Weights of a small GPT-style language model, trained from scratch on English Wikipedia: rotary positions, a variant of Adam for these matrices.
MLP neurons of a small language model. Each row is named by its layer, matrix (gate and up: input weights) and neuron, and shows model dimensions 288-415. Each number is 128 + 32 x the weight over its row's rms, rounded and kept within 0 to 255. Numbers have three digits each. A neuron's up and down rows have the sign that makes its largest values positive.
A block is one neuron, or neurons of one layer that tend to fire together. After each block is what it responds to, as a language model described it from the Wikipedia text at the highest values.

L6.gate314:177146164153102124120112080151045079093123092175116157134163129091130185117097112089181081106118127122166129108150114126154131061146126104159104107132084087145126077151116105115114127098126080126190151210172080107087137105108105144151133087125152134118130158135143111141127095128151185090083132125090147192146115108116152131136100068130181142146095167176162101129141118161112178091107
L6.up314:154109065110160176116119158226101134113188121123130151073059151173134123104186130100144167129111126086063174096162093135144132114120142133089074135158102157146094116160093115157121093114097114121106133120144129115104102129120144148134164131159093205147218101172129128138111087125091129130138154134118081095179113139113120127110139087135099129168086118103149144156085107184099134110089
L6.gate463:092171139148159139111119139121197127113131131104158085144164129123110147216119079128093112102154118048148147138124049151115130181149080099124151104138175142130146114100131109092148162137185135137142124091155062085118048130086138146131161166200094090103208071105121130157118147103130099111108110063172118147142144110161157123105104140172120097059119183180090161121157170163142164115160
L6.up463:143084133162136137159118160121175186089108086129088171157149175110100131079151170180102129081138145105122120121057165157155085116185085117146161086179158117083097181126146115109129135106129160201135137111068134073060187113191156165104057208146088118125108069063160122125068102144056145187135131187118149151115205136137139133097130174121192133149119149106166110161109120125180110159123
L6.gate727:116254103084117149154084116101163143120166118177173093121110153140103154123156132150191152125086148086152188215136102091174080133119140096164131102142162140121144154115108133142120106127072150162119174132149151155152154094143139176103111143126101098102159107140135117109147101112109111142145136081131145088157183112074115158120103121129130132123115114131152084136135105050130117074117
L6.up727:086130130082130131141161083061129095122126105156121134150142068144209147188170115189108113137091119173161066120180184128110142126109118142166155137145091162156115169159088103152124133117149129130131206160167123125097129121097125142110121148202185157181151141104161121153112116136212095074153158123125101138124075123059139125137111109128118121113107134139081174106083177117106112087114
L6.gate977:125154158183216130132103173080158074144156100147127056141164124106194136141112116114114140162125155151110168102127115153121131148088094110121153155147134105085112151121159097156180189142131150101155171062143150103121092138098128128148135123094117169135163154112130120160119121017116091098153130157153167136091108165147176131100120143121194116107114134125167102125132123085095128157163
L6.up977:125161135175158140120111073133141106127152106109195172108140088127147142120137109122122100095118105132132138177080033088125119069166135108181076096148109096069075095175114135109067095099107124134094140084090109120155105153076150102107132158148125096124088089171113185130126134125091143130114173111096091101098113085128105067160156084102163154075108149130185143110076084067114043146097
L6.gate1084:126129129126156112143106133125160136118137130108170200124105130165187082154131114095108212105117156164103152158161118200140157046144089137171080096128121159139142135081063151169093111113137103155145140138192107076180114165107160114174126122098098131093146066129133102101091162117079123072087087102140171126211147168065164136135138137156103161134122112141050165101141175128107105100085
L6.up1084:109167137148136187124160166137086164094119065122120132092107165145140140111045108134121117190094094132073127172084105125143136116152101135118102095136130134169130103116139137095148110135156144128078114099099110095118073123127123114118107054107116066144126098093159140116134180056111107135100165128183111087135107136142121108186091116149181138196161169078167096178148095105085064054141
L6.gate1412:106126134124090118163156178113157112164135113130117154103126102183110144111165146091067146113162128140137135164179151130133098151074129132178163131179101095123127157196102152147171071123051123120146193131148177090124087095090121157108158167147175128222131076161152145134155148086198152099104209158109169084133108130136154132110058095130116189078114137185106086159140124097113178101143
L6.up1412:149163114053153082128139121105121093142126117147078112148133176090132110062133144087160126121133100163076152170136092162096134159147159110124156149137123166099109124060119140029162148150163159154097156189090171139057074135124129167158119182207184166123168153125132113148166071056116144132158087152081124100143071075156114107143109112120140075149155141115139127150111041068088122101133
L6.gate1441:143107151118156133112135109165074112145122123126096178139132107123144087151113108137093168118115094110127178097185095143107155133059096163147125139234059130059132165047134166107041063101091184113200161104133080130110169126106129097085098085164172188120104134116126198131123080171130073192148103128125168101142147109114161154190148140162157133136136110138159035190162123156167150144165
L6.up1441:101078165159097115073190132100147145140136159121169167178132089105111068162116082114097079129121107119117134139127104212106121100135125137132074155130101128130102201109123080115085107137118100131178145150102116156108124109125135108166088049086147199108109134148104199125116129198120116106185116098139156136093154103064174126153128114095130128124114077136149131133136113130186187115093
L6.gate1623:086132203172123102079127129122156088108096145122125094190128126150136091075100053112196086128146196105139157127126060048126107161115105083094069128128119154160124089163158120109161140142148090160103115127128064140124150128141147126122098167111150123106183149128109132133194106070167162034134143102069202097124146197108117121059168113112143128064121132157044140142154132108147183105138
L6.up1623:086160119203112087086136150181113063126089139166114166099188152161122120085151160136103109108127120137156134151154115111123144105104132129181100205131114169143167124117157126130122115134125136099120127175156100183146124142155155108080170172206146099192140092115141102097169108144165150184094110104098118093168163126106126128173101126118082106104149140149064162103109135149120181098146
Suffix "es" and table dividers. Mostly the word piece "es" inside or ending words, often foreign or plural (Dolores, Dioecesis, places, houses); also markdown table separator rows.

L6.gate89:116125091108155109060188120083080098111174136144116104074194145142112118126161144162105163136156108148167052154108139119120139113048084160132102124134129159102047152087181134101155128092090106153106150144136137092136104087123125102165121149091140155103182115074159126110144077080108078106131085156155125131106100149104153121094142107128113089128157155194125168104093141179178099140089
L6.up89:150146180192179141114100132124140112106094153178123150220111114123125116188123092144135124129117110086113151150156120158137101156148163129126175043173101130126028143126148172159112098157136142138120114131108155169153129124131151189119107110111137142140087118090119086110125155105051148147089090172077090086112119148097122046131128174135081133151136133111156073149140109098065054148158
L6.gate238:110148193129125103147125092118117132142064093120087140163147099084177102119081116101135221092079131141131145146171100146116120118117143101133077089170138152134162060089149087083116140165140182134153109131118166098037122116108115207145114104102195151055111089124160201167097146117102178108130159153097181134166107123121153128178113108126081107132146143143119126095106089130134166109122
L6.up238:179082137139081166121107140139127106086117088173097177160181149118142122109113114066143153093152134176047162093080151140087157106100064116112135097103145152092103139099123056128070146082130127184112130134153139121119163182156152089132135117154147116142129082101126127191176119185120158166147177111144137143123120209142062137114111103096094148095159140114117131139105117179166126168122
L6.gate424:199136128131081086110151103172198145150137151170096142108136119158109128101086100078107086127136157099115145094079164165173099131112163093091108146091129083147120143165131154102133157153128116137143148122101123155144143134111085103125140121196084140109173189148083072107095100121089153100152136198138104084143125139122149110118115090110095197158131158162128092179117122149169124088143
L6.up424:147108161138152103126082183087136107154109138149144143090134220128076154096142128144162136142138108142125142117135138141103111122063181124069098129124154090114119100066181125124163096155181142156108125118115152127096111180167156121147129166156137081151107136159103172097197146085097105160173067029021088115132207142131082060080057112152199119158158131128087107115159130092134126124114
L6.gate530:142069160163147168117126131056159125111133145118137119152104120094184117164182113143137112144129097132063151136108085107103165103120168112114174144105163108153064062120125132130141134165127096129096208054125116142155136158148141107139107061126188172116129096128197118109174119132125097173057134105127161077058051143138198086118127104133128127121129136125161152142113160070126103078109
L6.up530:093128186115180086121146078105107141133121114159086118137171137077101090107115169130180122172131147138159115077112076106127095152156166147141183099161139141118099151126134131101124086094064123121140100101147149147121094137130112085120131139158076084090108122073173091100114154117106127102106125158068081160133145202095156097131124108141175098150173111090114124069079137150097133169121
L6.gate608:134124176172144121109144142180116164135182148141081151116123151107131160105184158142113093068119142107185107124148098192135111197165153121173110169119133105132117152124129142115173139111083078105153076151109111157162174095128111127150089113128099096108087181084072124092146179119166137125155087134130085126123204174066111152166071110167116159148109117180172127083156138112174096146161
L6.up608:163118141114146131164131097137165159138141136095109089121080098138142119149176129083112043077145125109084101147161119130068100152132085148100061116129089142089101127164116137163139199114098110130112193107071097144123155124157102120134129114092151152124077130160096123130095133118057063139140108170100090163065136100114152161137172145140145187115134101123106165066181123131058147093135
L6.gate911:077123144089105118128163110159116176128114172188102137093163085088133164124100141159148094131098113077125101102114135132091086094178105153124121077142194174115122138124129149081120142082094102124135135151155120168120113125118132120120118000128099125121114139157138143090085085123120119095139160114160078138123105093187167122101068131146178108137117102085104121099102118126076128107146
L6.up911:144109100074087076170137079089110133162112166122100135202148147085171091171178160147106124151117175117127142048119089147061113142095147127131160124087125121107130097120109137103176117118130176149118158109166158149160108155099177127120118114153163128140081131172090100150185156185114116139104130067168143118105075148130151100124121119163161160052153060196178141121142069125126142136133
L6.gate963:132133112117093156103186134132102098160154138156141136154169143128156098126122108164100174082070145096159131141127118102127188128070127180129115130168166104129112100110132126183136162114107154145160154100100141082142098097151121121139101140139123156084108091085101082070120060141134100152121148107255098118186094118146171114159144122089157143124182130118172085204136070137144127116184
L6.up963:194108093102101107187139157138144103141145124139141131147120162123099127126169147089114159145094125101114103152173094124176096161060190156116142126083153082088086126102128146169115127137154155124160068133104152124172109205166118143109125255120126128107056083112120050148140112107157099169094126114142140137149049095057111112143139185105203107194156090094131113158178150101088144198107
L6.gate1897:101124114151120138134188121175170099140111048118183102154145154182120131147129152169122113084169101083167120094077152138078097150028061093109094115134124163091096087133156134141127111109188124151162139177165132157144091173123093129115144089111119177142093068157116067091114159067111110111120122125140127086155095125147173159083106134160132147137090197166131144114099186132157132103185
L6.up1897:135076099202092099098243117125137088172054117088119172126120133121159130138113079136073177100124169121100117125100130094144104127148103149151129141121208119039088112162138149149159087138138069138134162114136098072141145194155111132127118124084155161123100129108148162110177157094103123146064131093119172133133096111164125120065172127121142130112135129161132076184129119164132066066106
Trailing 9 and "red". Two groups: a final 9 or 19 ending years, ranges and decimals (1939, 2018–19, 32.9), and short word pieces like red, ed, shut (reds, Credits, recovered, shutdown).

L4.gate1677:092139146175164116118125076113083132113101105131152120084138094202115129089152161123139154161100157159118132097127086087156087086141093092117058128086168108055195142104130169143136136013082142101173132127098146130064109100167104124130151185111124182163186097162072122063094141056149128071146130118138106148103130145143117121099082064146176132107153112141122134148110133176118156125120
L4.up1677:135140111194112113140124140139142135118215186167073118152082147096126156085155149151073135121122152123120089037129145158117103151154138132120111165103187068129132120082195153183098143127135136154158132105124116093150118123109159153131099165138112200168096178103147101123107054129127070102102123123136127139145105126129136081112199114117192110129151131132112128217154086108141102129120
Paragraph-ending punctuation. Sentence-final periods, closing quotes or parentheses that end a paragraph before a line break, plus first words of headings or table cells like International, Reception, Conservative.

L7.gate643:131201113127169143142085094169143228124136065082100120115132120103121136092151183103052112164097169096102168146172112114122110111047089100174130134180068071103146163127161145125117145165078148070153099150113147140168104091240154196132165090115070144155149165098147087150177142147169136085140138152057156101106134143096127195173159139080119097139082126069131123104124126126138083118083
L7.up643:109075095108138134173147129093144123147199149101097182093140171156117109140081148145148151114090143167051217111161173117082136091175111093156179124141067133126120116127096129072128130043172187147119086151176121133119112149180184134152103110082194111096150078097153099102139121129108131175092112161112169134093053120086191117108087133160157117119165119119159118105103198109126101137150
L7.gate914:155159130151110146140165172136146098119090098144050137092155130047161058109134108116158128112129074131096126168143127159162137138156134115108153142138134173175124085040095162092109115135214119104129115112133127073126103099084063107161133076111136175162115112128108105114048100164117167074171126146151165099148105132105099098058170098102118177111141099149154118089147149132144178096076
L7.up914:117130074150185137168200127126107134120191148148109163135124145107140149123175095131092166129118131121091123147114128156096152125114067148163131076108177141119095135164085160139107183096091069160173125093106125113154181126108190118134084169128092200109147111062098100073114122142108062164072148093111115236105168137169141076107161109133183124143131104133123111152171154092142142147136
L7.gate923:066147094135155087204145161123089120147194131068075111136104106136149119135109157118130146052094120136087111114142109098088095127051147093153037124137160056131178130153122052091129121136095158123191096145171140159138081137147167082109218097121139091151140114157059122128150118193093134098128104152155127195126112103089178088135109106139124154159162074141147115104133117107125145180117
L7.up923:114118100160149106065080105175133100165156110148153129149167101111086087116166058097081106067148122132138068148109075094121115062098155163153119112137079059134107125161173092121134094148134130142152083069139154163165146131149128153133118077135092161161094105105154146095173125122164099124144130167107185153175105098143134093148123102108179122113117067114115134115120138142099103124114
L7.gate959:119136114152116108141143154109132139123171202098121100134137068126149175109111171141087134090148172216123123141106094108109109184082085097088093105166145085151116032119141086165120158122160157128102152147081112140145092167091123103125167122146091097144172118080123104139157122142105151150173178092146088098088099083108149121142109097144146147137151109141083154130175076110090117080141
L7.up959:163122190060140111155085147093065165115141126117108112083130113149061166137132099072144144123158094147105133134172169140113131101124160092153136166141130155134154107085157138130135150110158166113165195099113125140117088121146152050149183174131139153055106113179116128082144119088157137147124120149163068183144117102111137140134116150119131128099132094185159121063150108153120165089074
L7.gate1055:148118137101083154172113095075093128148173128147148097127166138183113126127074131129082046090179125149126097150167110134136136150095162122133099142157126098129111126155156108168093214149139129114185037133071140136127156104122126146121183076101185174156129081122153159055173164120031144173162162111141130166116111108151097077100188090134164119083150085105119115147106088127119179101120
L7.up1055:175118145126123097142140141112107134133136142112132108136169097152104123120104158122131109133073110191127130164113127143143122109094119135080087116190164099094168131122121125089107155118219161123142056141111093206159081148173161095107140108136167158141162131136079128084149055181069114171115179140158202204127060111134143089117135169113097153085164106144132118095163139120132141164122
L7.gate1496:149132110148149061143104180127128121118148115110139141125108131073112117140176144150101171091109099105119119053098142146107090119070213165127129142128193059107141091112048141137071125146157106129126091117116214145190121129157140115106151151145108182101111153135124165135164157104111082155090170137092159031176116103103156079107083107108144119144136098163140105071089071130151139107095
L7.up1496:147109128129174112181107138111136128153131162150135129156179075152146176152099164063134081132101125103129183132146109112088019158159096139103121105157073123113159132169181105141080152163117191149139085115177101164149175148099122206147086112121077163089098110112119133109133102100137099167090086144110145168158102123106180042103148159077165113129128128172172146094137151116107194124147
L7.gate1788:114143141157184164064109136132107106157134090072063091134140103136180132139147154103073166098131146120129090168130131094140071116110152072146099126146101125116132138117171104126127117114163091158140145114182117167093138117140149149126107105152172141136112142098164102158102152131132153109093082152127170092171146112139165159101167139141152117090117106135109083158085142088089125105159
L7.up1788:161054145159135138100126065147185153135160093161179101147146133146158088151119083087171134160076137112139198073144083119162108136101161109116111120176101099064095135146164129119105174122076082161159108174133118153162088118124126105111168130114125167134129199165149134109096128143156111090144126105137094139080033134130155104137146135118157106156132142150161146136180107120111098177130
L7.gate1993:137094166111134132184146096122075165073180139099163078143117116186145125067157075149124141119170160119115179118171096107151148158117050156172188113122174115096137109133129166121122171130113166105135098054178115109157143118141092170069167119088085166113132189088145143098063146109129164139103174107142128156113128203097131144159116091116070143156120130065105156153156128153127111013119
L7.up1993:116134135112165158161132171118106186146193128129131094083113092061102185098156164154135096137103123116146054154137130138107122170120141213108114046145136104148146113168086107140133198150095130130192131132071057144097130119121130129141123146158118129139090110093142132101146188134097142143118166154148112135174090099192121104068124108119104069130151115151120119069163125134125078073114
Paragraph-ending period. Sentence-final periods (also )., ". and .") that close a paragraph, right before a line break, e.g. "rest of his life." or "killed 20 people."

L4.gate26:125126127121082142103150059124179103164103110128123129170145149148158153103123169150135115146154116075097175167094078127118088118088094134187078113146084169092115158146095100122088131101102130151163058118087148108120128096143120054175142100171136177168114162135119158110066126118124169129143082144151068104093137141078187124131145137131150142177127145134181133194115111168167125108047
L4.up26:144121189157099170092118074102095113080074117137171119174132147172151128094063146161129118158133081182094154125133076128149164109166124206129116187162145140136147115162178195103107089142155137153110083122139147147081200173145172133124102095126089135115184157124103090111102158133106121139198192161120094131104152094159054145138136145121120070162137103103143116159157102164141155124095
Table separators and mid-word pieces. Markdown table header-separator rows (|---|---|…) in sports and results tables, plus word-internal pieces like exist, consist, Cer-em-ony, dem-oli-tion.

L7.gate24:152223155140140137090150155146141088129080118134124148159112092104118102152081160167136159080139128145106161094160115147129127185080139134147098112121111162143067142084170107132095137147105076084143159111111148161137143134145171108097173150100123169144094097121123062075113154121133095134180124166109075107149196095118150132182214133116137168128104115110074106151083166113105148155109
L7.up24:138173123130092123120180088157154113141201154093162099133155100116138127145108174110086163085144159130101096089111128184115153118090130153147088136150068153098155095129182196141153134141084135106116144165187108099150113107189140171122134123106128138126110171144115150123144098122131141144179105140107100188048120088146137069164117150165079114117112126186088106116147165116142191093101
L7.gate31:182119129088155132140130069102155089183156141111067129151148156125108180164099131079179173077118180149094117087137088126110137122147117119131129116204100101141186172093089131103111126102089132161167109120064097157113165125154097105146143172134151140156118157161106136147131113170086115092163078098083143070155070120101110160065160127071078098078141130156125140140116152153168127126198
L7.up31:109141100129172170078097138100157103167200123149099116102137179173099175118128138146130131125112117102059104126127124123126101160156109194103133088156140089193100183104136152095150102131090126147166136122093106121134139077162127070113085112131151160162128125118138058101109099123076148101163139108100160125161147047099156159118163116110113123080153123156097127141142122068155139147145
L7.gate65:110106173133116147128097202145137133126159141146119183097121052113126209145087127146111139109107140060104082075108123146095135097159092161127155116151091136129142042096120129119074133118086102136153132113141064142153081124131127113170147134093181150069178040097079154133082115103088120154151126134119160117174127090107124135154133116110112110118065155144119143144060145159124146106095
L7.up65:107153147189102183127108092161092108138120180166083129106124164142051161164163115115113152093052183121126111099127138176135180141163105112153185123145103194107135092169118119102126087140115137122100094126157103101120180123156139174197146089087116110151148129078120134112118079125058156180132152104078163121109143132078121132124110115114098136139116123155117164154152127039166151112094
L7.gate453:133172161100125102106120150114137090147123066149132133130084134176193130149095121087050161130186156135106136124153060184141131166137091055166131134133100120098149115098152129195130131121105104106097099102136179147111188161169122150124157157137133170189179096158108066097115147115195160083097123144115121062157099109103132097147137124113059123131117168150173087127091097098139148151159
L7.up453:124162131172130169180118120139137096134103059140163170204144222128092146130108105104110129109125138208107133156074151218134123047054102117131115108148167035116090122122127100106115112138096131126110090146079052089081151111149111106122134177159152104103141107182163103161135112149178161118121139161097117173099159146131164160192106142125117164107114145135164173170068154122077082189155
L7.gate746:114121082114145112122177110156113100113159141048127179070154129151121214154161125143108083154105144126100128134122133148131102117121114137129139173114129159160135166151093139152125102137069073098091116118067129073065130101118142136128155099156107147125131133107076123088122139143114139136135111138221136135203110125123141128087077133127105127107080181135114103109156100114101138121138
L7.up746:216136092087152127138164095155160116097143156112122140130210110092138178125189108209110137151122112148162038138085090090146041124135092126153162212151154153076116115109191127138159121103110131140098118110124160051069105141077074170163120129111113105185100095104152167118126128137038085116090137099168131100062150115132081135091115119108126146114087166147113129148097108143098155138114
L7.gate1020:130161165120118151139117132097134158121124103085198162152051106102143094161145074116091104140156169163082106112165087101148119143115125132157055083087116156149152129084110146205105127110150164158099194165149166124143132132140214155114084146136109102141092162094116118128195165152048149108058081064100165124091098167155116139151119106128112208125136127176067178157158144164128122091161
L7.up1020:094103140130135120112144162146141131106109128114117115154102193106173093151169107100025088097159110129070107150134120120162149135084099124120119140094155071158115187097145154118201120132145142112102195165209111184112163147134170135138108142141133152139109120183122106116141097153124167042120143180189154123064126126151134171119105126123129159092101066135149160109118141146098095097174
L7.gate1123:077109213128090139144111161173135080176137149117105130097162138100210134119177108100147181130142168078117141130150093084150105086148127163172100132144156141097160094068139108178087114165065109109143095077131112141180145134158159164126126126149156110151129122099151122159148136147142160093144070122107086145163082086118100125163123139144105091122120086121078136145058176213073125055174
L7.up1123:132195142172081134123056118123159144158138154140132114125207094089121182154138165120112128155130092155152101108136160144136178095116144174139112118127128100096126095137095097094113092141147164108092112159107213112140114149086143042156117108182150114113122125079132139132119129185104169143104088124125153122139095167147171161194170121095103079147128096112106123126108085123051149112132
L7.gate1546:147144174107117165124188121099113112181153130067125131150121122102213096135195101109154136137187220086112143088141132111128144135114168058140152096170092168149131093129154150172069132107168060117111139126121116105074097112107117186163156142126096095145094111036125092120092149115118149175146093149086116126136080077131113081131129143117101159117121166168119157134086143111108108113222
L7.up1546:078155161153111144062144093064068073139177156111122136131144086092169123084140159170132175104174110089089120128124072144093112157091085085095185118115112122127102145090137193130118097185161079100067129095140200172106130142100089141108148105204125128123090104048106101126065119155087133172136128121070161152163118143101132146102213148148047118105111181152140161122133132128094103102112
Word-initial prefix fragments. First piece of a word split into several tokens, strongest for mid (midfielder, mid-December, midnight), also pre, non, post, and name starts.

L6.gate0:138108141154138110098107115093091109106135157125154149061148138129140133088146061116118123084088159165139112094119136133125192078158149200155110057111203087084186110100114093134168117090164174121129126093142148093094164125153112210157230139131093168084126068152167096110156152141130145094154122124185140162136141128146118075168084155098142121128143077082135166123100113165169162143105
L6.up0:133107139119105112167105099167117153191138109125075095139130065109114179150135092093126121124137164160137122095147156129113142082149159135085072084125125107158123150179181129147093151130051096133140136171192076078139177087174104117098104161132133173134119031136071091160127111102138090106147079122111178102151156102153132088058129119124079153101148128083104126081121115096114147123070
L6.gate208:075190121196085115121083148170135111131094164119124136110138135131135072094123106142096148098126103148157173163158091090124089078093141128185079103155096120125186148100154116081083160091078157177167082160166136139111127133116109173102121158124046158122111117150144045114119141088139134151137076116182130134106190141128097156137124117115116114104113121189086105081158159113064078153155
L6.up208:126151124119172117178128147132085134152108133076053091122134180155142108123151174170098071155096133115077153122165131112108139104088130163139180096141087145086125196129117111118138167122106078136199112131092206126101136120135178135110155145094162104133125135128120182121151177168111134159119108191157118106103117098160133110126098142124167059095119140164103099126089154099161117168097
L6.gate278:107114125131151134150128141125148091160159100153149118174143084080133087115128143098083100124078211089124040139217103094169135133127104180152119089151151101139166107136124127129132137146173140136215127134145100111120113140124091124104125113091135105144119149128176110145128105131145105072094110112076097167074141108110115169176137105111121146113110148131114121172114125150086073101193
L6.up278:078130134144113147167139170087105077148173121166125131171110064134127113097134143190034104152078115126173040154107124105114172115097172213106131104118131093103114142132125069158130126116193143156165076101145109100151108088096094082141076108110165151186144156141136115162099088111080083101142154121093141191059130089125105111165145153121121115158180098059131130106111145077118099110135
L6.gate423:174185167150123120084136092160100165138139132130139159137139100144175093064190065082107208037198110156153165136190072135119088111143135160088108114156143129169126135097129126082117127118109180116144099071098129147104130129138088123135109165117118141118081177073076142125176093137155092108131086082118103163091131120124169161110122139115085142089131150121139111111109173145134098155116
L6.up423:194098095121104093160124118198110089104113097139127206142108097112175099120112102101135138111151148182114143127184144147193117103147143162151119130138131076148145151148118131153091125125167097143082061133144109139113177101145136146174141165144092145150122177070082175120159088112108158163230145087131174187126115178121166182093066096109057165115114098143074118099094085155144178180062
L6.gate1548:110104131154103149110063157124150155164165183138121173137064098212185077119123127136141109093068094181153098099179136106154139070140141113110178150100140122134141153098087088168105123123086119131126098091118107149114121110151114058116103148125149152178075085109113111111131150159118088132188122124145165130135120125100201115184148085139099127135135102174105125127182127112099143160114
L6.up1548:138126144136110163086181133107122145176171122090171179084130090137095109124141178095100146064104104143110062137121169140107122026081135113135160094161145150124070133126142144104119128101116131121179150186092116156100116120137130119106084111139110110152093106140153142120136125109089084117144133109061183141142100102085116120113137147128120141129095126209117165107170138114123147114167
L6.gate1742:141169118177146151147159212195090082085109162115060091135069118123143118176101097073147164093113079085069123159189188141150121120113077174172126143156150162124152101145101103146114132113122098133117049201116122191086092123122158132122202126105065099084156113118100089142048100079105094125058189149101165142108110101045138157104136139120151123135098141144165075096201110114146146162091
L6.up1742:096098159152155119159154119078104120150160128202121132118101135131074130114156175181116125086169110127157086112170141080137121081144101132167148128136196158113087126128137111123139092135113118119131094052133113177095119127165187121110126145068182123115119103132154139101139087126118129173134117100116158132124099150107143180067092109089108113112108029112147128092171118125131184103102
L6.gate1787:125097155134122115156135084111133165139169122109131128013090147222071153129103117075038062153160154144158155085122151081140126137106109124087134146140122113093097140148121119158107150105128154175106117117174123136104124136160164176139164137091174125069094128118158122144152120094218116170159105143127075102065095125155123101134154146137192101114128083118128095066123144083076136083130
L6.up1787:138103156134147073097088135155158086126116117107139116120104137103164126134144185077110118119124122115144137128132120174182129101128153124096129073135118166148112165073158157069152184084212149099138166125169141108154135125146135189169126179123097131152166155123101211174090150080148141085110136139110104080140136120169189108139169129080050113081126119120127166104085099083113136143168
L6.gate1851:143133102136143127137197138154068099174178130189117118104130094117168091099130105167160169119154072154114123108153160153130139134245072112126118208101137189163144127109121095119131123106082098105094110136073097072135148079196123087163126141127078155102147122112082141135164187147088084118103134098078065086079172109137077098148167100124172093146128073144100131171145107204144160102113
L6.up1851:131110121148160131120137109095083113127179110173113092112129124105150161140144148137136058136175116097090119160110140123102112123108124131129122132165107133116156112172181186039123159114127114153148152072075132160104109121127104142111072152126095167239149072137144140140075144124108132091168092181096184120071138128094185139121098122096157114135134094060129144104123169131135160147164
Paragraph-ending punctuation. Sentence-final periods (and closing ." or ).) that end a paragraph before a blank line; also the verb put, and minus signs in tables.